{
  "norm_eps": 1e-06,
  "rope_theta": 10000.0,
  "max_grad_norm": 1.0,
  "schedule": "wsd",
  "decay_fraction": 0.913
}
MLP neurons of a small language model. Each row is named by its layer, matrix (gate and up: input weights) and neuron, and shows model dimensions 16-143. Each number is 500 + 40 x the weight over its row's rms, rounded and kept within 0 to 999. Numbers have three digits each. A neuron's up and down rows have the sign that makes its largest values positive.
A block is one neuron, or neurons of one layer that tend to fire together. After each block is what it responds to, as a language model described it from the Wikipedia text at the highest values.

L5.gate68:459510531518543456545474460424506474497468459485487518501470431508575503572510526563544496506575473506470530430465476541507460487509452539459553541453419515513429468455543450522488477429510418485501518491441463422543468459459529497498510448497510498551413493535472583561504481539527511486507553529451483515498446400531482555492436497463445461522505451469487470431598463444520512413498
L5.up68:487471501510554520442489471430567436520491458481490472503510478503493484524526564482562550415443496515472536505448472448439430545542536534521453536503512542476510497435514415533463538465468449551442546469513528554541474541486536483478493451590494514463506513488464482474473483522457450475467475581550515475439495449495401482554449397448472526585543553439490502498550423497529470511503
L5.gate83:521564436507503468462502531462597465455509511494498493486550605584491473480453517466456529499504529544496524491467549557515485529485504525489540463443485436485444499505543506469539459448530495523527479541547440553555483475524526448606463467555510516501524540501542549492550427533542491460559535529483404494562502497605492509511550475581502545494512444500496452501477482509453503477428
L5.up83:557489513490478553382502459510519451502571550566549424457495451561456470454528470482472505466455490630487523489528549504527523507468461571537558499505456408515428577468457478479480544534498510470561510473491492457485511535497503466411565483550439512542487478425384455561459482518532469483532430471584443502522512453531494515555478484482511500487521519534468535488493490431482459456463
L5.gate225:476531510541533527433521501496496445494471510430518503460467513481493423504467543488522437497566504429532480535492434486488556501504506497479488515411510584582540452457509484507473493519483448501444414448573458498534511448541489494453631414526494486443450510477504516487475511491522531531503516521448592490465571465468479523466459511467581402572455510496495537511529532484482465500448
L5.up225:500546485467517569543460430471587457575482500528454488509464560528566491514505450479518523465432471477522481479523533514543527506472464537517428465474507479464488416473476494589551414445573478442462483463522477510513580468556539521558522422461554511482498473559510547504460513504505468567500489560462425481505442509480490626480465510515481500462446499428468543426524449526479525494440
L5.gate267:479517496378529495507540481495448423447497488510531435455446488507531507486536454474492486493494451408426464538580448524465515445507390427508517541464453424507429489452467484523570491453468477526510439412551467510548450464441516501477574506569466538504525482476446495524474517505518437507489420531470545574487491537519510476519489470465458477477559457546549502518552527516447474569501
L5.up267:490497508461516516557565485470506508467501509552502515509489465514478494495552577454460609523479486555453535539472489494415504416505524548505433517579468509438403522415487556440482438492525572497464519483491494503556461535549516567572502492505483580521514526586468523496493540502455553456472448519467515483520502474537527505509522486555523514465532506526512461460462524432559514514469
L5.gate328:542525431502516509560486487549533458504485477472524494460469574584476554519538540482447538552435560547531454450458479549505482486498530470437505432484489497537495510481478555498480460585495507525494493515441502552516478533468479456547511480557452543539486526473430481546544501533397479533489497561498540524492505480496432437540544453537491518464425501620487505491539511542461449517499
L5.up328:507463448480481513448514545477555506514501422458462530517483470553461573523538551522501558554541493503496416455502467504520429469458520548472461496502500522556485467535521494465496523547493500512511475510514527529482530506550496562510468469517441470493513472505451525633584486553548539534526486421496507617474495474427470539469575445508492595448543489518591522533548449510458553470500
L5.gate374:487482516423516493548480415481459529487415392463481511557494554526485458514482495485492510530499546506481427537504460496472477554482519539486546561511506501490437537458511489498485515580435415480495465574524501574460525503482533535525555445535472496537476438519492542501535452486559515524498465571499512484514472473474568522536483467548528504463494470513541431558517459490402426563454
L5.up374:466548456463498448459463487467492477491547515537457474492429524486458569536536507463428501562474467462427529500506419520553481541464527506500535441514416514510527489538481512503480431498519520472533478547456529491495499480523433519423550510470536538504420468547462526491452569527488562522518553467514539452525534466509457509585551515491482534479511465494513466580484512461471499503523
L5.gate428:485541545446466522489455461486492550504496494612479494572497540526535441505538480488505493581492439448536457492498522462517547548474539488553549539476480554500507423502518434503470429478482523457515498540415394476471542498496475509458566474554473502569528544459501556526506493482498410443543529511484498448500519554463544473481508444489454540491483511478536484551535453521532511578480
L5.up428:461519511384489567493530404558480562502543530492461459472451535503545494425566365524478510476486511495527471490530471497511474480475460484521443494487470524484510465489472510495490523526477475517467473468497498494557551532531582521519514530542551444497465431492506507480492504427532528467516501557457455563509500540485496472500541482493455443479444490413478513554567481507474520441449
L5.gate585:471494403486523455558492478458471509514411476490458453468554491455524453454570563515525525505572543564465513515488490514493420478503567531550500498473461493490523538507428439507537438479512536538407532535506561560491502462559467503449480444506553494484502494572552488518526525547476503587517471536522487450507505518481441479524540501567478497470445520506567409411501477551519439565489
L5.up585:443524451487508402422530550503518380512474412508452494523537507525549475508524551511408538531528519452462436485418563560492530488532393438462500497503449456457456530464529489537526522510564548457491506508451513474564486526526570482530463474460514517572422493547551560482506511497506461494499453586519523556556518445513476498521449436501509493481508466513504526512548515505490524511442
Responds to: Biographical predicate verbs

L5.gate50:457480525526546465470515512501482497501463507526510437557610528439539556537401485515526506508518444548525550504445533499503609510448483537508428501515484520508499479520480598488547475508472556484440528515468477503520470500450511444475456480487505541499451540556468500495519496470456407586441515493510522388454486479487532523529485428432551525531509463443480543483468527499523498511569
L5.up50:514541548472537534466587498633445516441470567571547417538534495482532509480450450519532544470515453554526518448443517532499544488530453519501507499498535502487471455483480562491528434476473493452469469450517422536459484555449534460596536525502481541462448530457460421567535520452461511483475478479471503467457532470507521535523510495447538489567514475524514574491532541493523487497555
L5.gate236:509503474487500395510524518508567539559517510448461456470476530525497521564517544489509543514443541475574526521536480479470440536436563577571500495511501511541572478490447441520448507513561556534424549457509515501498496579499490585478492473442522427502557483493474513502479457493488457464486526410475503539511500460496443559503439482483509479499532459531553509462478578430544505543609
L5.up236:549549470560475481488569505477481539505446495471539557564560445532531513536499487455570560535486497473470509487561491466465475569493500503573519501528505536546429471523499541500527549398559509526445535379407536514461539481595474520468518508573507464442496497473540431533479448440446486500489471501432515562531515490537508535480484429436459496503455468476539587467501526503462526498633
L5.gate260:449551537502481534621529541509508501516461497526570504552505582539447512519483603513458499495472516511551480510470524456445449519499522546530522458521475426441522444484510441541565487524455471463534446497490565491460484457528487519492521467545555508464506527557532547501521460459483508480472521473534490539483518467480541526567455458454514541508463502544464543473496447447571478562496
L5.up260:581562564473478471543484512512526496457507504518501453547504512495469525553519521488499467547496571445482515470513468457490570516488451541448453480477589520595490411508513510471510514465510511582488425517496511514477471461568456495511455470509509560525528552493543496552528415505556492505543497527527496508472494575455496542414532457489514495512460418525582543525499486441508473458509
L5.gate526:538563549504497478464522501523476515474437508567532481522537569463547537428543457492531469437511472567472580546509540514530473482451532502529507436488505520547501509513483523470495523403562538475399430489464512532499450500485421495543517474572530519549560454529520442489455432477509526465447495483466508526468508477557516491601447515479514482449456480485566455468471423442544453509543
L5.up526:561477476469477514463488535514552501455498476420518520473451469538523563565521497515467581474474469491556477494498466519490489602524509472524445550521573580514527419519520464481497491565459506467541434482522436423566464512472508462533521497526477537461568516468502521534536447518515550489547489514553418480503578487492493480511556492542563530508553491475577482545511510471503434604550
L5.gate607:503570479477539493473483497581486550490483551450426463503432524449485430516513562491499477491556552431523552523527506484475526532441469499466509488441531533544462493473451471458567504453503558561517498495522474447498506482510538519483514523593515519461479510535573454466459471489540451495501436500515561484505512484451512532466427508513519430523457434577496514512508523412476471479505
L5.up607:498586547393397407488506556538531483582525547502411504547505506513509522526478523444477478486500522474503473492521524510513448482496462542526512458532471569508504486538467506400533482522441571423462531496471476569466541462518443529503515519479543459492535522512537456532551509461479467502483476552538503438460477475556496536469469480500553501443533520534518536503566581439530575579489
L5.gate634:486511469521450514495555505435536471464485549494487521513480491454435413566508489505554442477515532497452464492477552455457521477549543521478544523523513471481499516506504447522549419476508569488546467516483427445460527544574494469506493516445544443479530527552502495521462533514461438518442474501537408498429474522538527521493530480560450461538497556478510591494531547462467482545493
L5.up634:508526489519508443515548471480521550495549491570492417498560525510528495520529596536464448527473548456479491421516489479504495559535525480516532483490526492505535508470529489513543489493482523432480503488542490569492481515474471504469542491431560547457502588512533491435536462504477516454524520539432485478466526402496458508490455508483452500459458429505466481606532468523461522482530
L5.gate640:525536502486490542543488439493492572542508529532430483557553510562465505509503560561561555445445527423519469480496584469467491536534517486498437588464484535448508538495493477472492506536516548572541537520504450408475481566455500539517501491493457472446436526406514504576462456489536511480479461471488452516501422512511424550544510547481509503446464467464494496529537533503486487552521
L5.up640:450476582575511448517465464503509524457501431497558499540468503508428490519557497558515466544500582513529474557477477509558488505605441517555515510409546554498540497469515506470454508515531475537478427503490454442548468460486460506537544499447556491526474499480546425527543474479472550480518525470522599466524504513477429421499523484515511503518474479514452555496484549521618453488512
L5.gate723:503548547555486518526501459496497530519503546516532484559575502513481557483494574573475516506494493486550508545503565507486558526538556465478521500448495543523549479547468521468537522531537501458480480488446422456536378522468490584493480571510568474500521507523552508472483501494422470502495533458498520530455505471560528561440480520555500542515428530505514610557491539453524504558509
L5.up723:536511541491473447462485577455464521446493598517541498534526514522421496497541561539450501525393591525494545493506501522535526527501561468471446517493500521526452523484463482465496473518478489508500512501489444503529426553491439486477415585491495511566500530490570423484591470504474462431485512486427545481524563480533535576460408503499457497503400500543549508525513506448498554457575
Responds to: Superlative "most"

L2.gate137:551479462491556585405465515510520529444539518495468471466554534473522466508469483536462495423519484521520483458455556528548477520498387459454559491535441486514500518547541454501502507465522527447489467454501505506499397463414546535524512423549438476516559528490476427419512498468479460510522508441390511475503524495501478468555535428531523556493470415557509483545510536478482581437525
L2.up137:558539504518518481505452550535473493527520439511476544525475517534472546525538537563553533482451529523481472539460496557448512533432510543514492557490463490450511484506433512449416451478490508508462532509555488473454541473480440500481500407506511476553491551519489463500543528505456497478587492595425476532511400518448565500506472540500488494422484592472454456465427500509515566478413
L2.gate380:547422493464482455439464494591589503465554484532481489476557451604523509426493519511474456478582499571477460482439551505511518493490509433472454494561516566442514526539456415495535533522496506500490460433496496558494477480514540421477483460512520495475453489460537509495486499521535480513554467505452446453501477466474465546520558481547456508479459476536494484541463515452454498471456
L2.up380:474517571510519472421531450486568486456527420485456475495493493575480524483611543439577437421473494465472557477463611501468441524497464560477550469454518530456469504494491461507520449423522524473557470498445534603521511546488458560515479482531575454522509499513490461500493482574515506536512458428544495514535435517528558520543466457518509421539508453495437483512419485481521547512505
L2.gate529:518458508483496462443476465499495515523516532484488452464483461463486431572448435545523448471550475425483427501465518487484512493540511526512464607505441507442497466493526452556575540457533427494530560486475561527510491447544504507455546560467483522527483544491580451557493514456487484534515520448412479465504504526504520491494503450553516451446430497499475525575481577497436479528505
L2.up529:459511511470508510486447558517534449430441525513516433498519456476525513490558557490480519440460483451437439478457506513527435573527489490484488458474424518483459490524504447545531464471515484515490572456443507584491460547460499541434512544463477486480504494482646478531515529567500483546478396497427512480579449494410526564442522515543488416516550431538431540517437450504537477485507
L2.gate691:488550504460510485473473542544448501483516567488459504477519511465465571422543551507485471518515499506514561528463562499501478558425483487453442472485455514459491480451531585539465510517459412526560500539550453540521489517495535563499479507470477538586474486550539497471466531512494538518539546541525525525480471488529446456470464481510545509597478569534538500559521531532550501506490
L2.up691:545522538426501472432518544496538505544481495510504479489458527520563516466463455585480535476512484506405494546453548502558507482493475510485481521494438584453494517520557502518509485507509497487506499449479495571439504574503499428582546523399503535467461543515451480539485469569551522504503464511406449477455531493522498514528520461513510499487480594476473472431449505482508471455488
Responds to: Transitive verbs awaiting objects

L2.gate246:582430460432505525462503563477537528480511518451556537514503463483598490523541621502489477506528550460539486569499507475452491473456492544500518522422459481536509536484441531501528522450541498567407454493467540467577479505444517542504469458527522497470511525571493587485496448559553536483467505537461515474461490499529550471505460511485581476518475538543503424458501533507504439495524
L2.up246:533508452435476501481492572478521481520548445579543478490509528497538483510498494440546519432414496436518391579486470505471525446548501501517478574493489470521465436492465431462494562482521490549461546514543526441577469582501529548545526484498548505430501502560557507452517540474544500558546472576491481429477483464514497514532488468427426536578442483531559498533496542488515502531509
L2.gate278:503468540428521517499481453459423474510441519482489419401499458512521453564514490586510542562490547492437485514518502463484502567465509522507499491457503471451438441560492505524509508403466453558513549536480529479535505530525460517526564441496492545582498481554467456564465441408498534468489531467464534544436459445491536479452488437541478523515477476508515409510537513491549467482489
L2.up278:506421486501553528544462455542431479448530482507578534471477521524437419514562488473464526477519494495500543437439476441513505423480421504509432490472478525499438489523533520455518462511548484446504522466494511480561538572519559471389518465485513511519542547487496505440513503564495480471490443471507477511524511451480522511510510379522481498516468489489527509505495457577519509473539
L2.gate294:485522473559562530673491448573506556493438522403503508429542560570470480466555541533561471508498521505436508503487490507493465513467491468505465585459452509469446488540541549513497485482414510507502472479527474490460515523542456535484431461470517519492472468508537517477452498464443543462510551511478470528537535598515485582476448492482469484493578493515514474513450524441494488528449
L2.up294:519529488498468464533444477461463519478474487421560454468490515432492463497516503461513492519572517496455455522479390542414453405545543551531513533521453555557461512524581511490490518448457460577498485508571440453476464443484474526512513553514421549493506422514483510570468457457519488503537472511523522418499468563539447456450481482496473471484504489513521457465513531506464541525506
L2.gate315:540454504487501409525603484506498435460462467483550489504509528538494471495451543500499498583508493457472407548477523473451496470538488511485541532488477519502544525506538504424546514461469569528447474568592459437543416504518460529584475495577519512417545471529520507465517446482508560539445520469471487541488469491587528539483474472501446463544542518532529447587513560524465522512549
L2.up315:524517512419512439563430490532527538442426551422524523470539550479482413486479525604390530518532446480517571517515504462507459435503487478542441530430509507536508522474513556502506454419486519558433482505541519409538427526447533512545494467461503497449525508443488546439534468466537603431497576493464506544460471483503536537529424516478452453529528473555537479446527462438518476444513
Responds to: Quantifier and number words

L2.gate71:558483563477544460512505502482468506455499492537552434513464516502498482442520529499567458525399455448471497435552498465441512512509478480487433583522475544475492602505484498477493497565481447529473517479488563489545487496539552515483489482507388427536491533496464534555416525532527430511565432450475587432518467461453474525503526469495451471489485504583484561532479444494455492444523
L2.up71:521464509552474516431507496512440517525588484548460457505582505511561515453450522438437539552536489457453531490502476556477539461533475566493457559492481496463561533481505528489474411471471499524527438422522523497493455479550525587481505537520480473469430478493478561500486451560497532480502481550550526527601444475548527572500476429479436555504486536531514404523494501497478601510467
L2.gate291:497530525497524471550586500468517419591482445445466528518526535544545470548467541504569507555535561479493477475478487517514541486516465530512441468499546546509401479471564431536493500475496493542456551465483525537563534527492477522489523481456497434519471443508492539550437557530530501562486482477425550522470419480547548525520517541473520473421470524511444553467518489424428562469530
L2.up291:603510565512526478526568552483500420490475502522487524474495445518520538537500516507543422514492498482499575498462434527543503486494506490486489493518482441534534439474502510491489510478408460497471494521488499536549515444481505499545544503516445527546462453504495614543397493573542462469491505568402562472513439523442467514531463485454540547509472440517554463490487482481522463472486
L2.gate397:602558450398476520438510504517471504460454528508471447505518432436538469524471474476476446443515431511476491461507424569492502451499457539502500507471560568506493545471545486550508432454443549532440490523507554528492492441425518514450534509531470467535477459467464581468499553523463380437522460536457536488516458470510452503595475444504492459473522519554437439552544516474450560424496
L2.up397:527516477570500473422505544471524492503545503468467475481510504542581487542521479437545429482506512514435508475490415524402507490535475491503493508540501525531493516428485457509488467464496495574488496502482505556526544544410542527418486477547485479508474475426460537454517488451506443528499420628490570565489484452504532561522475422464425480458461489515548545538477440431492490443479
L2.gate471:550460453476500439528555440461489502592494543512492458461564478515562461564448532502489482463507496528428461459477428526532466471457515482536514569526492536506464480479503463528444485416467454513459538469491575543520496507434503481436517440573428505489434475483513549437489600501538517539424431486468502484507515513521484504537468471467534442447449473483463526482477488450434521515489
L2.up471:502469456497498451514475456450510550469467536482496480536480485556485463594516522472528430490462511498467482469539473519497459524488528573442485578515478456508483474453579461589480481483503464585429529486436527566557533530455567520451463508502491477516434508486466520469499596537549545591603457483463486470470481478562494532444442462510565483482501497428509519505481445509473483506468
Responds to: Object-taking verb endings

L5.gate30:552463470497516561415525483498509512516585511456558490544499561544570504556458556542491501532550540560479502472492476507493487576436507548446459493487507507549488497516484501583453472429400519565487495463562479489506542530534448532527478521459509481460486444468501508541505465480475553573492459505530506527506440428444554515519507492531461459514462466494492462453524520426451499540535
L5.up30:472458522507475529452546451588529473532523518496568492466431486627479539501507531533484550483495501568402519484507498540539460507496492535517510519471582507540552507556511424484506495518481576492493485454485486479518539472488568516545557550521478527505452500503544510494485573470545382507576487540490568501475436533532460557507483480465411506487558604548473500531528476514475515500465
L5.gate163:524498458508474558441539470481468511535533572437490489485458477531483464475524507462518447560504474518513469533489476519503524526435532494539505457477518504466500458496532459458483470425478533481478507537508495542561414519534523486528518520517421457504547427480521498510488563535493439547553527582580557486455532470546558531553578487525498521497508512547532521489642441484434552544497
L5.up163:522529524524465509547449465522424471442432536492552501532505548485519584492470472567522436497490434544513505497476486506535515471541575481482484520554511523563461507500571579514497415492426437485471495506514454474519540474487470575546465508476493459500474492466471569534468478546511523530491467562428555438464484438517571478521511428445521499538515508454513467568478548485503461475486
L5.gate200:480478540513544479459443453575572499540486505511527459521548553542469483519522490497493459564460578454544422503557507524489502524467573524464540473444487461564502563546576477528526536477482486444483477488496458499503512524551524566549495509526495415450463484586443473516529445518541407483466460504438491518566504532463556466529416529532538480528502493492530515566441512480499535499430
L5.up200:508535529519507483438578441474550444488520527458442470460508580445506556453538493423492552478503491502496516559502559552482473552494505457592531540465478451516459514521512595480527516517434459477477459406511509513516510528507505448522479526505443415498466515472519459494516475495467462432446473480475571465527468474546443570593577515518450494532445497516451512500534513419456514463514
L5.gate265:535520571498477530461487420512477480503471464571566547476515553538520511528506488531475474529453534517496456489470453526481502491457514570566568462498536528515426401463489441494550470497516438508538498494562518420612479475485502487475494498471487492496499483478505504548445493478527414504570411522444568439487456478502517513457482453558531507513484492453570583544599624492456566503553
L5.up265:433486547590562472546507463594523448499482452496418478502447486454511552530524469539522499430553451525405542443501546520467502484554508501545524484474533495469491488494458490456505492486576468461467526460491560492525494416488541527465506457520503513550559503505489521549481545468413436510490436477512441518528546506480465454605503494379440457453479473498487494548502474519495532454546
L5.gate268:453489508511531456386501419519438573482511481506565495491458497507451508517487501474437469451471484448514533507436510524520530559536499478399429600551480523477512474547508535537459522473540481519508434534485533470499440502463536439507513484587501558451486544549578453459446580473528485519478420532475458534511575537524493525484494490401464503553539562495554484568546536529533523470563
L5.up268:583550475484489409425536506503507422509475488524529467479542533501461537554543444550516464490446520525552591541499493509446530540527569499489549540527503467573514470484449407513467496540496507506435550512513467438556490479465501498399471546545495463500514499446421418457483521460440508536469554512531503569545486537508430486556532444449484567492487474499518478527543470484525566485585
L5.gate363:558475517531534493542491528533509486520525609518492476459500481547506497449438465503590549433488503452506566484532517485495515564526505439476526471476490500504474498614460437560412552542518510667508514509521474528536520533505520499542467474554458502435473454416498489484489446488468461506457490548502457570515526474540499477522526482566490488539548547534521462451513538496484549495640
L5.up363:456508555562494538436428463556491464485493468472547529527518516492485509494560503472535464457463475532500508483511546497442505486494497507537492538496471552551500537436560486485525474454457435438497413631451565530473495512485501490510512448522485541497497479465485505549430569460499517525549430479419504468491489478494527510488535498550474478552498451368520486508555545496519469525418
L5.gate505:503449471419441441558492556568514474467528508454483530440483502499506555533542486490556496507525476492452500567480562489527459459453463468498511531509428473537502522481511484542525528474433456530486556504527477492504468478497481543495468480494501510554564429504454541497479454488487500577538480587535524491465398497503506482572618535580508443456464539546540529510593492474525479583477
L5.up505:453496522557485510417518482452568484481479548486502455501506429539504465471474508462527520481494445522466423485478535544538571475494547492510513527501447547577492504522543460473453483426594568468549476382534494484532493429522486546492493457508443440469501429495434531530443462469439470565544477557478495478559489500475472520554521433481471450536505502569406463512462560495475493528463
L5.gate697:509422444475555483487498519475469428455495497481451491521491483504516483470483521514501551512476473528443470567512506488461446395446531529526372548445501528557526476558543496539485422513479572518481493496505452496519541519478542403542473462546464537496487460429463510469425449575494436483536448499471576455554495535420534478514547418500486504532379424519537476490454550443456526555493
L5.up697:515485516420501501471570424442429445431450539483477469483569485406508419503511503561448496510455566528469516502578513534458426473520530485484532546494509526562538550486530531529543543465487514455487491440438537478444486459485440476531517519516401451499450517498492470533435470483535533539499457478529543507498497529529544438548519477554473465480521591511510490523525501539462529562550
Responds to: Light verbs and with

L6.gate154:502558506497456473499510483568495536527479559454505456462547506419438497535558442470462470435498528421507495520472546517540505528447444509489486486500509402438524389514471500474498503470496537529533401551448494499461473533437410539564529457526548491508485535546597524544529578457506525501491556493579471552460475443536540528497495548479502442545437509485500492610536522522497456553547
L6.up154:482560510493425460488546537555488478502470497450517396491527484410526437524468532462491444451504503514514470477461479529478481564530477450539576525434546498479544461478408566482513475492523482482510523482444485504446473465458450517525493542509563465531532447498534523477528517462457482578486531489412519527547459445530539527485472475413515495500412496570524492470516592508572554458456
L6.gate310:483543465489459518510462512544454496537454558496492552443549425508476403552475437491466421525493426422467472455494473561454497432412527499435519557498548517539492471502477541491491507533522428549432427449523439585483494488554548527556486505526507529497570484511540469491479541422522493523494502490569514503434465439486438535440513511445490480551496476533438482556542547516476502502547
L6.up310:547502447515472512521561528532487514534405488487473529527475568504542483513518520476520537517515443503554402444477537580522456484463485515467517511526511528500500454538470535509504490437579527505474494501420472605479491541548526507502508506462550457507543510495571522515435548465541510507501469511484471428554516474508633561470537447407549572490499553470568453572477519451506442482539
Responds to: Degree and comparative words

L6.gate24:545526503581494533449531495502473449517553452448440466550512552431502499493494515426538492541536465425517476476479448523516477476505515439440468558543533565528499527485470503497514455487569480517494471484462485509514490519538523467491542557484520532481497426429416580536467527445517432513471488475452553552549491464545412496475529407550458473457448515533537487464583466531571481552489
L6.up24:479516474472606565543505437535593502495529447480500513516462513507522460574552515469435424478487601590473532500513480483531511614512480527559393478496527573551478484514531470546498485439476464493526468408460547467558503539495515508481562511500521481492472461482542598550495449471476481543473501515449564504488529562514370489523519485551500543484472401463498507472539522498450552566481
L6.gate543:545522456496480539481477490499469520547529515508467504526396506480471509528591481497512496547541479498505532521428525499534553569506464498482503548486553523535489478547516541558504505426497562540548484436553498516525625492546570478425540458523513476505492483504533574445519542484511458520514489505470457565471571469464526549516478460520486448449482528514495565541556474461431517531498
L6.up543:480471476499511531534493526474552539531507435517418480475456500434485479553465602503486511533533485527515448498525495483515538494446499558545524484537525569529546523387475433483511546474571535519490514501486508533548494506465513485537505512474435491473450525511541434523503572531523406517464471467583488531489486505499535487498547485564480538504529494464523523421551533497478521536482
Responds to: Main verb after subject